Part of a small language model's weights.
Size: 10 heads of 64 (1 for keys and values), vocabulary 35100.
Architecture: RMSNorm before each block, no biases in attention or MLP, untied embeddings, normalized queries and keys.
Training: a variant of Muon for these matrices, 610M tokens, 4655 steps.
MLP neurons of a small language model. Each row is named by its layer, matrix (gate and up: input weights; down: output weights) and neuron, and shows model dimensions 160-255. Each number is 128 + 24 x the weight over its row's rms, rounded and kept within 0 to 255. A neuron's up and down rows have the sign that makes its largest values positive.
After each neuron's rows, "fires after" lists the tokens most often just before its 100 highest values on Wikipedia text that the model never trained on.

L6.gate567 [111 131 110 113 123 127 142 147 150 113 148 109 162 154 190 153  81 124 106 120 127 109 119 154 118 119 144 105 131 112  94 128 120 114 162 165 134 143 160 146 139 104 162 137  94  93 128 137 136 153 120 126  95 108 158 158 157 113 130 162 106  73 151 144 131 147 110 129 147 188 126 129 124 130 122 179 104  92  97 129 143 139 122 154 137 144 117 161 120 108 106 133  92 111 153 113]
L6.up567 [153  98 116 156 111 161 144 134  89 116 124 122 139 103 166 147 134 126 112 160 159 144 107 123 127 107  77 111 172 148 110 130 125 100 173 148  88 144 168 124 118  95 157 178 160 113 163 121 142 126  95 150 113 104  81 107 160 114 125 122 109 118 165 102 118 162 142 103 149 153 125 111 101 126  87 159 160 142 142 179  91 105 150 159 128 160 129 152 118 117 138 176 133 119 145 109]
L6.down567 [121 116  95  89 142 181 154  92 143  72 150 149 142 112 128 129 116 124 122 134 139 103 141 131 108  82  96 119 134 102 133 106 105 105 142 126 129 134 158 173 146 131 119 161 163 152 135 117  85 107 128 127 112 138 154  91 161 105 188 156 151  61 151 147 111 116  89 128 115 160  76 102 114 106 110 107 107 136 144 110 138 154 115 167 181 129 140 122 102 161 112 143 131 124 158 118]
fires after: ", ", "(", "is "

L3.gate1238 [186 146 165 140 166 101 116 117 136 128 143 154 156 114  97 135  99 126 112 166 141 132 101  37 168 159 137 101 144 137 111 132 138 115 161 120 152 135 139 126  94 169 147 115 141 131 122 173 133 110 143 121 154 127 127 124 143 126 137 150 128 112  83 107 148 107 103 113 104 120 105 156 124 148 137 109 103 147  94  96 109 121 122 148 141 139 132 137 141 164 123 141 138 100 110 112]
L3.up1238 [138 100  84 147 129 104 138 108 162 156 127 129 130 100 117 117 121 122 125 135 117 156 156  64 142 121 101 129 114 162 146 123  85 137 148 164 144 169 143 138 118  94 125 118 145 121 111 105  99 132 130 163 131 144 118 128 110 135 157 142 121 144 116 171 126 135 101  69 132 116  97 114 152 146 165 133 117 114  90 122 131  65 134 110  98  98 137 110 130 170  98 147 127 119 214  91]
L3.down1238 [129 128 152 124 161 127 142 126 137 178 172  95 138 121 132 128 128 108 136 142 121 123 167 118 137 100 102  79 106 115 104 146 135  88 119 134 164 140 193 131 184 175 125 129 158 129 131 136 117  97 137 132  90 116 144 138 165 125 124  64 106 121 128 143 113 102 105 132 129 105 144 143 144 146 154  97 141 145 143 113 104 125 101 143 146 153 110 123 131 119 133 166 107 115 156  99]
fires after: "was ", "is ", "are ", "Enter", "were "

L9.gate184 [142 150 106 119 131 118 128  87 121 141 125 119 122  69 154 148 141 112 117 129 116  83 143 137  99 133 120 123 166 141 184 138 183 113 154 141 116 147 147 114 103  92 140 181 159 117 149 136 119  98 139 127 140 125 151 146 109 192  98 122 116 125  86  86 138 150 127 148 141 145 155  94 140 122 151 130 119 131 130 105  99 157 157 131 145 132 134 135 175 110 143 154 123 143  87 129]
L9.up184 [163 165 144 118 121 138 133 128 138 119 113 108 145 118 140 147 149 115 113 115  98 168 109 101  91 133 107 151 150 159 168 170 166 111 130  90 144 136 154 127  81 132 144 145 142 116  72 109 155 117 156 169  93 126 121 136 128 137 117 122  86 106 139  73 135 127 144 108 119 139 176 156 111 124  71 120 128 158 100 114 125  86 125 141 109 141 112 113 176 114 170 102 148  98 160 130]
L9.down184 [146 127 102 139  85 116 110 110 125  89 128 162 104 161 138 146 121 144 139 136 120 133  96 154 124 174 156 141 123 142 128 115 137 128 138 150 110  94 157 113  92 163 149 172 133 113 146 145 172 126 126 117 135 148  65 102 136 148 111 148  98 124 136 122 123 153 111 149 159 139 131 124 119 170 145 123 160 135 110 123 130 118 156  98 138 125 115  98 123 135 147 114 161 120 187 142]
fires after: "on ", "| ", "On ", ": "

L12.gate1050 [102 115 153 142 116 121 182  78 111 147 146 111 160 111 139 124 112 137  75 139 138  91 142 119 129  97 123 125  99 106 111 126 123 129  98 120 171 116 132 146 100 168 119 152 200 119 119 135 144  96 139 111 103 151 135 101 125 147 129 109 129 100  75 161  89 152 176 120 155 166 115 103 152 134 153 158 171 124 131  75 119 164 107 103 114 120  80 142 131  95 123 113 131 141 109 138]
L12.up1050 [120 120 137 128 144 109  89 104 142 143 115 101 162 165 133  92 154 164  90 107 156 157 103 102 141 174 140 145 127 150  97 155 152 129 126 142 117 103  97 100 102 116 163 143 146 119 130 114  91 164 101 142 106 164 152 106 125  75 143 119  95 117 105 157 117 144 156 133 116 166 106 103 107 137 160 130 109 120 138 129 131 124 103 112  76 114 119 112 130 118 124 175 158 166 163 114]
L12.down1050 [139 123 132  96  95 123 154  90 123 139 155 138 148  84  81 145  93 131  86 122 151 113 119 116 151 115 113 114 124 141 113 159 137 157 145 129 132 193 103 161 142 141 122 123 154 101 119 127 136 141 111 160  86 113  97 144 167  98 104  66 138 102  98 155  97 145 129 159 156 114 144  78 100 129 146 155 123  87 133 118 122 150 132 102 101 179 140 128 122  92 124 177 105 138 121 116]
fires after: "In ", "the ", "a ", "- ", "in "

L6.gate923 [ 96 127 151 134 109 140 107 149 154 133 161 116 162 102 127 135 108 152 103 138 141 162  94 174  93 130 116 150 105 142 134 152 121 116 155 154 116 145 152 151 119 124 145 139  87  83 151 133 119 133 125 104 196 168 133 114 146 130 116 135 141 115 147 113 153 144 100 125 132 138 127  92 115 114 121 150 122  69  81 126 143  76  80 140 147 167 142 145  92  95 101 117 148 119 136 115]
L6.up923 [123 133 152 108  93  88 115 140  96 111 110 121 106 139 164 150 110 170  95 169 163 151 167 137 134 108 104 141 135 120 155 107 134 105 111 164 168 126 193 155 143 136 145 177 111  71 180 117 153 144  96 165 119 109 105 118 136 156 151 118 131  80  81 142 129 116  77 155 150 126 103 140 116  78 110 112 157 152 123 143 107 139 172 146 152 162 161 143 114 104 128 157 169 110 107 100]
L6.down923 [135 109 149 121 160 173 148 113 110 127 155 133 138  69 127 154 122 110 149 103  83 141 167 138 100 104 104 170 148 121 103 118 113  99 178 123 128 146 154 142 152 127 147 121 132 144 106 117 119 164 115 131 126 135 115  87 139 142 180 125 169 111  98 147 101 120 103 142  89 100 113 145 111 126 113 143 140 142 126 117 131 165 145 154 144 148 116 114  65 119 110 124 138 134 112 126]
fires after: ", ", "the ", "is ", "'", "-"

L10.gate1073 [ 98 108 133 128 111 110 140 130 129 119 149 135 106 108 116 115 160 154  92  65 136  88 117 162 120 101 112 107 134 148 103 129 131 136 132  95  82 179 140 101 141 142 111 128 160 157 159 121 116 147 109 148 151 149  80 138 128 144 136 101 141 145  85 129 130 144 142 141 115 102 111 127  99 138 158 134  89 144 153 114  93 115 152 130 109 132 130 156  95 156  99 130  95 132 140 121]
L10.up1073 [125 127 133 105 132 143 130  86 114 103 167  73  91 150 138 122 153 128 116 109 117  99 127 139 175 138 114 145 111 156 119 153 152 141 145 104 144 113 120  98 120  80 118 171 113 161 111 134 130 123 127 155 120  90 136 124 147 117 109 111 115  83  88 130 106 127 120 125  86 122 142 128 117 169 133  55 131 109 132  97 142 106 109 164  98 124 110 134 110 140 159 130  98 164 160 164]
L10.down1073 [112 136 121  93 143 150  97 172  82 101 139 156 122 137 174 144  87 136 145 122 126 124 122 104 163 103 117 134  77 156 123 143 138 132  99 100 114 130 132 121 147  94 138 137 152 127 151 164 115 124 185 146 144 143 168 123 121 179 120 120  74 120 131 128 124 147 113 133 121 118 127 160 130 173 148 118 159 114 148  82 150 100 128 118 106 118 133 130 121 114 143 141  75 135 186 152]
fires after: "| ", "\n\n", "—; "

L13.gate937 [119 160 175 134 133 131 134 137  99 140 135 100 150 107 133  82 160 140 117 117 181 140 112 130 118 124 113  86 107 127 108 101 138 109 122 151  98 100  83 106 127 102 128 126 189 164 158 118 119 130 165 158 148 124 142 124  98  76 170 130 169 124 107  99 192 148 131 126 108 124 136 131 124 110 138 121 100 135 110  84 104 116 140  77 130 179 120 132 132 129  86 173 129  88 133 101]
L13.up937 [136 127 172 162 106  81 134 137 157 140 141 127 158 108 127 110 150 149 150 139 126 165  97 155 132 138 141 137 147 102 120 169 146 135 100 131 134 162  85  77 127 121 110  87 132 132 145 147 118 105 174 163 131 142 127  99 133 124 190 115 170 155 127 118 155 135  97 120 161 124 113 132 146 136 112 130 113 145 142 124 126 147  81 111 137 105 143 128  85 129 109 151 115 157 133  89]
L13.down937 [119 131 157 118 135 107 150 125 151 130  92 159 122 138 158  96 122 105 135 101 141  94 121 124  92  92 138 129 104 129 128 165 175 113 135 107 118 158 111 117 213 133 149 174 155  90 101 135 107 128 101 145 130 123 121 145 129 125  79 116 125 116 124 116 118 112 159 145 145 166 145 150 124 130 102 116  95 138 144 131 139 176 129 144 153 117 145 162 160 143 126 117 157 115 129 113]
fires after: "\n", "- ", "y", "ita ", "O ", "Fus"

L13.gate981 [105 184 164 204 142 129 141 194  97 110  96 123 136 143 105 104 135  53 166 135 161 105 167 109 127 102 127 138 118 103  70 110  98 150  90 125 186 149 152 150 155 141 110 133 109 114 156 134 110 125 152 157 108 113 120 121 161 131  77 128 157 162 132 131 167  97 157 152 154 141 105 150 107 102 109 158 127 136 135 124 134 133 101 113 120 131 138  92 144 141 114  95 122 143 116 127]
L13.up981 [165  79 143 117 122  80 159 124 107 127 152 111 144 134 106  89 109 107 124 122 140 157 139 133 131  95  70 169 162 145  89 126  95 145 138 106 123 100 118 127 122 147  92 143 160 132  99 146 125 106 126 158 137  89 149 128 155 171 145 126 175 114  87 119 138 144 157 151 132 127  95 168 113 110 110 102 129 123 118 134 166 120 138 128 168 117 127 142  76 111 148 151  96 121 120 113]
L13.down981 [161 150 132 118 112 130  84 117 130 118  96 120 140 125 128 178 127 157 103 127 123 137 118 141 119 108 160  97 169 109 122 111 132 130 145 114 146 132 142 166 155 124 109 100 146 142 171 154 120 144 130 154 138 122 119 133 107 145 130 117  81 138 157 138 108 164 128 121 124 127 131 161 111 123 122 117 118 117  82 114 123 110  61 173 145 122 143 142 146 172 138 118 114 107 128  81]
fires after: "\n", "9", "8", "9 ", "| ", "0 "

L6.gate579 [161 117 149 140 105 145  76 143 116 127 122 107 137 172  90 122 142 135 127 130 106  81 126 116 128 141 151 128 142 148 171 107  88 133 173 136 119 125 162 117 148 150 129 146 143 125 137  98 142 131 128 122 125 170 140 133 139 143 112  91 182 121 137  66 104 124 147 114 146  97 170  98 103 166 150 110 130 114 180 148 127 106 126 150 108 122 134 145 131 144  76 139 167 149 132  79]
L6.up579 [138 106 130  99 151 105 155 150 116 134 120 162 135 131 102 110  80  61  97 122 146 172 130 147 108 128 101  91 111 137 149 113 116 111 169  77 144 121 110 197 121 124 118 130 158 132 124  95 126 139 119 141 108 109 129 129 125 136 114 118  92 135 136 148 150  79 130 106 128 130 118 153 146  86 156  92 135  97 129 119 124 121 153 117  97 141 109 115 126 151 153 159  78 147 111 175]
L6.down579 [131  87 125 109 145 113 109 118 111 116 132 139 127 126  73 137 145 139 145 150 147 191 138 128 117 119 140 106 129 146  97 124 114 157 138  96 119 128  78 126 154 164 177 151 104 104 149 137  72 166 144 155 182 112 125 138 158 127 131 108 126 120 123 124 129 153 121 130 106 120 107  98 108  95  72 116  73 137 138 120 145 127 165 128 128 141 139 119 128 135 117 124 129 133 114 123]
fires after: ", ", "in ", "to ", "In ", "same ", "the "

L13.gate1257 [ 95 108 130 148 104  98 137 114 109  95 100 111 128 131 187 113 108 132 101  91  95 147 135 117 117 124 152 128 122 120 125 113  89 138 114 111 165  94 135 138 116 173 109 149 134 129 116 119 172 146 116 106 143 107 140 117 143 128  81  94 141 124 148 152 155 109 160 153 171 140 132  98 177  85  99  90 126 140 112 132 146  99 118 140 150 122 116 143 132 132 131 146 157 155 128  92]
L13.up1257 [130 132 164 120  94 124 135  80 155 144 118  79 148 134 137 125  71 166 133 102  87 142 104  85 135  90 167 164 136 120 151 117 104 123 127 107  66 112 111 103 112 111 108 113 153 133  95 125 177 122  95 136 112  89  93 161 169 150 128 118 140 103  85 125 115  88 164 112 146 140 136 105 155  98 116 112 111 131 158 133 167 116 140 122 136 189 101 122 134 119 118 116 123 150 136 133]
L13.down1257 [ 81 122 122 124 127 131 107 138 110 123  99 144 139 137 130 107 145 155 127 148 201 150 146 136 136 179  72  98 117  95 124  88 162 132 136 102 100 111 139 117 143 122 139 121 179  99 150 146 131 123 101 120 111  90  98 125 145 151 176 122 156 149  86 126 153 153  84 121 143 110 131 138 101 113 134 121 134 132 138 150  98 169 136 154 121 131 120 150  81 140 116 120 140 136 138 139]
fires after: "p", "\n", "9", "| "

L9.gate284 [ 85  93 120  85 117 141 147 113 124 166 126 122 159 163  84 178 146 145 115 111 142 136 108 122 102 158 107  88  61 117 110 124 115 113  84 133 125 124 142 132 147 127 152 135  58  83 134 122 101 123 163 145 162 129 113 117 140 104 158 108 156 134 129 127 132 122 154 112 162 170 116 155 124  99 157 132 115 135 113 113 135 122 112 126 151  94 170 165 119 124 110 141 130 158 158 146]
L9.up284 [150 126 140 137  75 153 101 108 121 102  84  86 168 112 102 139 143 184 127 134 147 140 143 109 166 117 125 143  95 129 132  92 139 152  88 128 139 145 122 124 120 122 102 127 127 139 105 128 144 117 176 137 122 161 119 121 137  83 102  87 131 103 129 134 106 108 118 138 129 149 121 114  99 158 166 115 124 110 128 114 138 138 147 120 114  95 150 125 132 130 113  87  77 109 147 115]
L9.down284 [110  90  95  91 108 152 122 161  90 142 106 140 164  91 102 141 166 144 106 116 145 136 159 139 101 117 103 136 135 113 115 104 145 126 108 127 123 126 144  91 147 154 140 123 134  97 140 119 119 158 103 131 162 144 135 149 114 116  90 113 135 115  96 103 125  97 129 155 174 145 160 113 103 154 134 118 128 181  91 130 152 153 141 121 141 111 141 174 111 100 113 112 125 140  85 178]
fires after: "the ", "| ", "The "

L6.gate849 [123 112 146 138 106 140 130 104 109 134 144 119 156  83  93 134 113 117 124 147 166  94 115 142 154 159 158 150 119 137 124 129 100 161 154 111 103  92 105 134 117 129 144 110 127 126 117 125  94 124 121 135 122 117 125 189 148 166 136 127 171 114 101 100 123 119 156 120 105 148 181 105 137 142  93 158 148 103 119 130 131  98 160 135 152 163 106 115 124 159 124 138 126 114  72 123]
L6.up849 [112 110 115 135 107 112 139  85 131 105 126 123 107 113 128 120 125 147 113 158 102 122 102 147 143 134 131 169 132 143 150 122 165 103  95 127 155 148 126 193 107 107 101 124 132  90 105 177 123 103 137 127 157 112 171 161 135 119 182 160 144 167 128 147 148 129 135  90 131 161 121 135 143 122 110  60 175 120 133 119 106 104 159 148 133 102 134 138  87 119 134  87 105 122 137 164]
L6.down849 [148 109 117 143 141 168 136 159 124 136 151  83 157 131 163  90 184 131 113  96 138 136  98 132  91 144 151 144 135 140 102 157 119 116 146 110 111 136 116 164 115 108 169 125 123 148 113 171 116 108 113 136 113 127  71 112 120 127 124 128 155 121 130 105 120 163 117 123 102 101 117 146 112 129 113  86 161 120 137  79 111 116 178 119 115 143 111 161 109 111 133 139 137 173 118 117]
fires after: "be ", "was ", "of ", "in ", "to "

L13.gate73 [100 119 145 119 144 184 129 151 133 164 130 128 135 144 128 168 146 147 121 157 146  84 133 115 109  94 135 147 135 131 110 126  70 167 117 152 101 132 128 120 145 107 146 159 149 119 113 145 103  99  87  86 112 118 115 132 111 129 107 152 138 113 127 126 110 108 128  69 165 153 108 122 114  75 161 117 121  69 131 129 150 148 126  72 187  87 111 101 124 156  96 155 146 139 140 129]
L13.up73 [108 114  80 153 151 186 124 115 124 152 136 124 125 149 143 156 100 104 108 133 125  94 125 124  96 118 141 127 147 168 117 102 105 190  94  93 100 137 138  85 133 118 143 144 107 117  73 142 130 100 130 134 155  69 121 116 148 110  93  92 133 142 118 145 115 113 119 123 155 105 114 125 145 143 171 147 116 103 133 151 156 131 143 118 165  84  93  48 107  77  95 146 150 117 115 152]
L13.down73 [155  99 151 125 107  86 125 103 121 144 105  98 120 147 110 135 168 120 135 121 104 101 153 211 140 133 154 119 136 116 136 145 117 101 158 110 122 151 123 100 143 126  97 127 133 127  96 108 115 151 141 159 143 121 143 120 130 139 164 136  81 161 162 105 144 181 154 148 107 144 147 143 175 105 106 115 145 144 107 127 131 117 137 120 129 138 110 132 115 114 146 119 115 136 158 161]
fires after: "the ", "a ", "in ", "-"

L6.gate821 [121 109 139  73 109  99 162 114 158 128 133 121 113 127 131 132 152 123 174 137 139 157 109  95 121 142 173 121 125 151 114  70 149 138  82 148 144 152 134 149 110  98 146 149 146 148 154 137 128 152 121  97 148  96 127 122 175 126 157 122 155 165 131 107 123 158 162 186  94 165 153  92 127 146 157 152  97 144  89 132  88 140  94 112 158 101 105  97 140 116 156 145 115 140 141 117]
L6.up821 [108 121 150 133 101 136 107 113  99  78  96 138 128 160 122 167 129 138 113 132 112 140 110 143 149 149 109 139  77 114 115 110 121 110 124 158 176 124 157 169  69  99  93 118 151  80 109 126 111 113 117 105 130 105  92  95 139 115 160  81 143 145 115 118 133 101 114 105 124 139 122 121 117 122 103  81 143 132 120  84 126 122 150 124 118  78 160  77 123 185 144 129 113  73 145  87]
L6.down821 [147 122 105 128 103 129 170  65 124 174 134  96 129 137 131 146 139 144 155 125 102 131 144  83 131 137 147 108  79 139  97 130 132  95 165 162 172 109 138 123 101 147 120 139 105 136 113 109 108 106 137 111 115 138 133 160 137 125 121 137 141  77 141  90 172  99 154 135 124 123 139 131 138 147 116 141 140 117 130 128 121 183 120 100 150 120 167 138 122 115 108 120 150 109 150 123]
fires after: "the ", "this ", "The "

L6.gate1185 [163 149 162 140 110 121 130 168 153 160 137  85 148 117 116 110 120 129 114 120 156  91  84 144 141 144 114 127 112 125 115 120 137 161 148 140 118 146 124  89 148 111 121 102 124 122 117 161 130 116 128 138  88 153 141 208 186 149 162 141 113  96 132 111 155 119 124 133 142 168 178 118 160 136 156 146 135 114 162 122  95 130 138 108 138 153 112 131 136 161 117 111 141 147 131 116]
L6.up1185 [172 134 150 156 140 143 113  99 121 158 134 140 112  88 132 160 112 121 183 153 153 141 141  93 114 139 149 135 180  94 119 102 131 144 110 124 111 108 133 127 136 101 101 130  76 140 123 131 137 145 103 190 124  91 102 114 174 160  92 142 173  86 122  96 138 154 136 184 110 132 127 135 166 132 109 153 154 123 167 142 133 175 143 117 142 177 110 169 129 124 125 159 126 120 145  78]
L6.down1185 [123 101 156 115 117 161 132 126 127 155 108 125 100 141 120 149  96 146 134 147 119 169 115 146 104 128 150 109 101  80 150 133 113 128 100 138 122 113 144 139 126 157 142 127  98 122 109  93 149 153 120 158 126 113 122 154 150 151 131 139  88 109  96 122 126 132 100 157 135 142 127 119 155 106 119 126 127 110 184 106 143 143 141 132 136  71 147 156 126 156 154  95 124 132 146 140]
fires after: "to ", "and ", ", ", "for ", "by "

L3.gate1094 [146 130 149 120 136 135 113 147 134 147 108 138 120 107 119 103 126 169 157 126 172 101  99  37 127  84 146 106 104 142 128 128 121 175 145 162 136 109 125 110 105 140 127 123 100  92 142 113 141 133 118 123 139 126 101 188 126 112 101 128 127  98 122 180  98 107 125 137 115  91 124  85 141 113 137 167  97 136 133 101 143  85 110 107 116 132 113 144  81 151  58 145 151 139 124 154]
L3.up1094 [119 111 116 133 147 101 115 163 119 117 123 146 165 113 142 128 113 145 143  98 147 170 103 147 169 159 159 160 122 111 107 152  85  97 124 141 113 127 157 166 122 127 143 128  93 120  95 131 131 144 151 133 166 140 159 141 139 116 112 129 149 119 107 145 122 132 101 152 113 142 159 148 101 171 158 130  85 166 167 143 173 127 128 124 122 116 108  59 103 109 132 135 100 106 129 155]
L3.down1094 [142 104  78 150 133 147 110 135 133  93 132 105 132 138 112 123 114 176 127 169 129 134 171 106  78 139 128 136 133 134 100 122  81 136 133 164 118 134 165 144 123 119 124 181  96 152 138 127 159 148 136 104 146 172 107 140 119  94 153  99 119 116 105 133 113 120  86 145 154 131 154 113 147 154 113 146  66 111 135 144 140 109 153 211 148 118 130 124  78  84 143 143 158 149 184 131]
fires after: "| ", "\n", "- "

L10.gate1270 [119 128 109 105 109 132 118 141 163 180 129 114 146 131 137 121 151 120 164  97 168 125 128  90 167 102  97 142 110 186 139 147 119 124 123 103 106  99 112 129 105 148 157 136 126 110 127 130 130 131  88  80 124 128 124 138 104 117 115 126 100 111 136 161 148 172 149 136 136 136 154  82 130 134 115 134 211 122 119 127 137 112 135 110  88 152 104 121 125 138 136  86 177 145 109 109]
L10.up1270 [143 190 147 113 119 107  92 151 130 155  92 135 134 132 120 128 123  51 197 157 134 140  95 127 104 145 130 136 147 140 137 135 116 110 145 114 129  89  83  94 122 147 149 150 107 145 121  95 122 110 123  99  94 188 174 123 106  94 123 105  93 100 144 119  83 139 113 133 114 126 124 135 121 165  95 136 164 128 133 100 113 134 126 133  64  94 107 141 128 150 167 160 147 141 118  79]
L10.down1270 [148 132 124 129 117  78 160 105 136 141 114 135 125 118 161 135 127 126  92 129 129 100 141 144  90 126 160 112 161 123 182 164 129 151 125 197 127 138 134 116 109 162  96 143 122 115 169 153 116 111 142 135 124 113  37  99 135 125 124 160  98 155 142 122 119 165 145 121 164 171 116 133 126 122 126 138 109  89  90 147 125 111  98 130 124 107 116 123 112 135 146 139  88 119 147 129]
fires after: "| ", "on ", ": ", ", ", "- "

L6.gate1016 [ 90 110 172 111 120 178  99 132 116 125 120 131 170 152 128  88 159 131  81 162 159 121 184 115 146 117 187 161 142 154 136 141 139 135 140  94  93 114 141 102  98 185 135  93 134  94 112 122 140 115 115 117 105 150 127 139 124 135 129 136 106  97 120  89 119 117 155 107 134  89 117 111 134 130 132 137 128 124 124 125 115 163 139 125 125 146  97 160 124 137 157 165 132 186 126 177]
L6.up1016 [142 119 117 108 143 125 141  95  96 149 129 139 143 145  94  85 164 119  96 176 130 127 123  98 141 111 133 102 136 109 156 151 128 170 127 102 103 150 147 102 117 125 186 121 140 150 136 166 118 112 128 153  88 140 126 159  83 120 164 155 133 150 141 119 117  94 118  92 108 148 120 157 158 142 118 113 109  97 158 131 125 108 153 137 136 103 127 116 120 117 117 120  88 151  86 147]
L6.down1016 [136 125  89  91 159 161 163 134 123 114 165 115 129 115  95 173 159  89 125 138 149 134 115 110 116  98 131 103  68 178 162 131 141 131 140 110 118 137 103 166 119 125  73 135 115 159 120 134 141 130 106 143 133 109 155 120 119 120 147 145 117 166 132 132 134 151 115 109 126 140 105 125 143  78 118 152 118 152 133 126 122 124 129 138 136 124 135 125 106 107 134 131 149 178 165 120]
fires after: "in ", "In ", "of ", "-"

L9.gate204 [133 154 102 129 138 116 145 115 189 126 117 139 113 133 104 133 134 121 103 137 153 146 115 101 100 131 151 154 134 132 134 156 129 128 156 128 107 164 118 127 168 139 125 140 118 127 138 184 108 145 142 110 130 148 133 155 128 121 142 135 183 138 132 106 100 133 144 150 150  97 134 128  86 125 130 121 125 102 115 134  99 145 143 142 145 142 127 113 151 113 107 122 135  97 104 160]
L9.up204 [124 112  99 136 139 153 131 121 128 108 155 130 117 129 127 132  57  61 160 134 177 137  99 106 121 152 115 153 133 163 119 145 126 153 104 122 137 133 127 103 122 116 171 104 116 133 162 140  94 121 118 156 136 146 157 114 117 118 141 158 152 120 115 115 141 134 195 114 141 116 134 114 149 162 110 105 147 111 102  72 130 159 178 117 119 158 161 127 112 111 141 120 135 131 170 114]
L9.down204 [152 116 131 120 145 152 146 120 164  98 115 119  87 129 156 131  80 129 124 156 105  98 144 131 162  98 154  97 125 122 141 109  99 139 102 110  94 120 152 134 122 170 107  94 101 101  94  94 103 112 172  95 129 113 144 120 171 111 144 121 125 120 134 151 118 111 155 102 109 140 179 139 106 142 112  90 107 155 137 118 140 176 116 128 165 126 120 141 125 133 108 151  82  87 118 135]
fires after: "was ", "is ", "were ", "are "

L3.gate1192 [139 105 149 137 142  76 126 172 134 129 132  98 156 128 143 117 139 147 115 145 138 134  95 156 125 116 135 121 107 110  88 151 166 146 150 115 112 164 121 131 144  89  79 165 166  98 122 100 124 101 114 147 140 119 146 120 128  97 135 111 121 131 127 129 152 137 125  87 126 114 161  90 127 137 106 126 134 125 162 102 129 141 159 120 151 162  86 105 127 149 112 157 135 164 143 117]
L3.up1192 [ 93 138 146 114 149  93 129 177 140 115 131 122 125 121 111 153 156  91 140 126 173 168 154 159 155 124 188 140 141 110  92 114 117 135 108 143 104 126 122 119 119 132 117 149 110 163 130 131 121 114 136 136 143 113 126 136 188 130  95 140 165 112 102 127 130 106  94 160 126 111 115  92 162 193 139 110 101 166 154 124 131 161 163 146  64 110 133  77  95 150  90 129  95 153 132 140]
L3.down1192 [103 159 116 133 110 136 105 149 114 156 125 148 137 136 131 119 137 136 138 109 137 162  79 154 157 141 106 127 148 124  81 125 171 122 111 122 111 118 154 184 113 126 121 110 166 116 105 130 163 132 141 130 183 109 115 102 106 129 142 112 134 137 101 111 155 137 137 226 133 126 140 131 116 189 103  81 136 121  86 103 170 121 104 189 143 115 126  85 151 118 122  97 105 135 147 161]
fires after: "\n", "| "

L6.gate412 [114 180 128 135 104  99 150 150 131 108 135 110 137 101 169 151 142 121 141 130 184 120 150 170 118 171 172 113 131 158 118 125 103  98 121 116 124 160  98 140 107 163 144 103 132  89 147 142 134 152 117 134 140 155 122 166 147 137 113 148 123 144 111 147 107 109 164 107 120 173 132 140 147 139  81 124 128 120 121 117  68  69 146 157 126 119 109 129 132 131 157 123 103 162 161 134]
L6.up412 [124 148 114 121 143  96 173 132  96 121  93 153  94 154 147  93 126 131 154 117 119 155 129 142 116 142 109 126 177 127 104 126 115 147 133 131  98 164 162 178 101 130 115 147 115 109 166 104 152 156  84 144 134 128 136 122 120 116 119 156 134  91 135 116 131 142 132 125  96 159 154 167 146 103  98 126 157 146 122 150 109 108 140 133 128 142 120 122 103 122  88 114  93  99 159 146]
L6.down412 [101 132 119 124 136 141 101 147 169 127 110 138 134 144 138 111 146 172 153 119 131 161 149 150 117 121 109 142 110 146 105 128 129 171 144 127 130 139 158 144 118  79  90 173 155 103 177 139 148 120 116  90  76 124 176 105 107  88 137 189 133 110 137 137 126  79  93 110 115 125 124 115 118 145 124 103 120  95 139 141 136 124 140 124 149 127 149  88 153 145 116 155 130 123 116 141]
fires after: ", ", "("

L13.gate391 [135 134 116 113 149 154 145 147 113 106 145 127 128 174 157 143 124  97 120 162 153  97 116 128 129 126 139 165 117 126 146 168 143 115 150 143 128 104 124 110  99 113 157 182 121 147 131 119 141  72 152 142 129  97 155 135 154 125 143 104 121 117 124 133 151 175 120 106 113  89 104 106 123 106 145 129 130 119 113 117  91 130 171  84 162 115 143 152 133  96  62 140 156 157 136 145]
L13.up391 [101 112 164 134 153 133 127 120 141 145  82  74 137 141 152 142 114 116 144 164 103 161 167  98 186 139  93 129 161 100 122 165 129 126 109 100 134 102 146 104 104  68 136 112  91 136 144 119 124 107 118 108 126 130 169 131 139 103  83 110 178 140 105 122 159  73  66 180 127 131 133 116  94  76 131 116 146 149 113  94 177 161  89 128  58 144 142 103 140 192  97 148 131 125 122 140]
L13.down391 [ 97  95 124 121 154 160 134 101  98  93 111 125 143 122 117 175 141 129 114 158 100 129 131  87 167 113  97 111 100 106 146 102 127 139 131 120 125 103 135 116 128 132 136 145 154 131  99 103 126 119 109 128 116 137 133 127 130 142 153 131 144 155  50 145 154 128 116 137 165 144 177 106 156 133 170 114  81 147 128 110 142 145 145 141 146 145 113 100 102 121 103 141 144 102 158  89]
fires after: "| ", "$", ",", ", ", "and "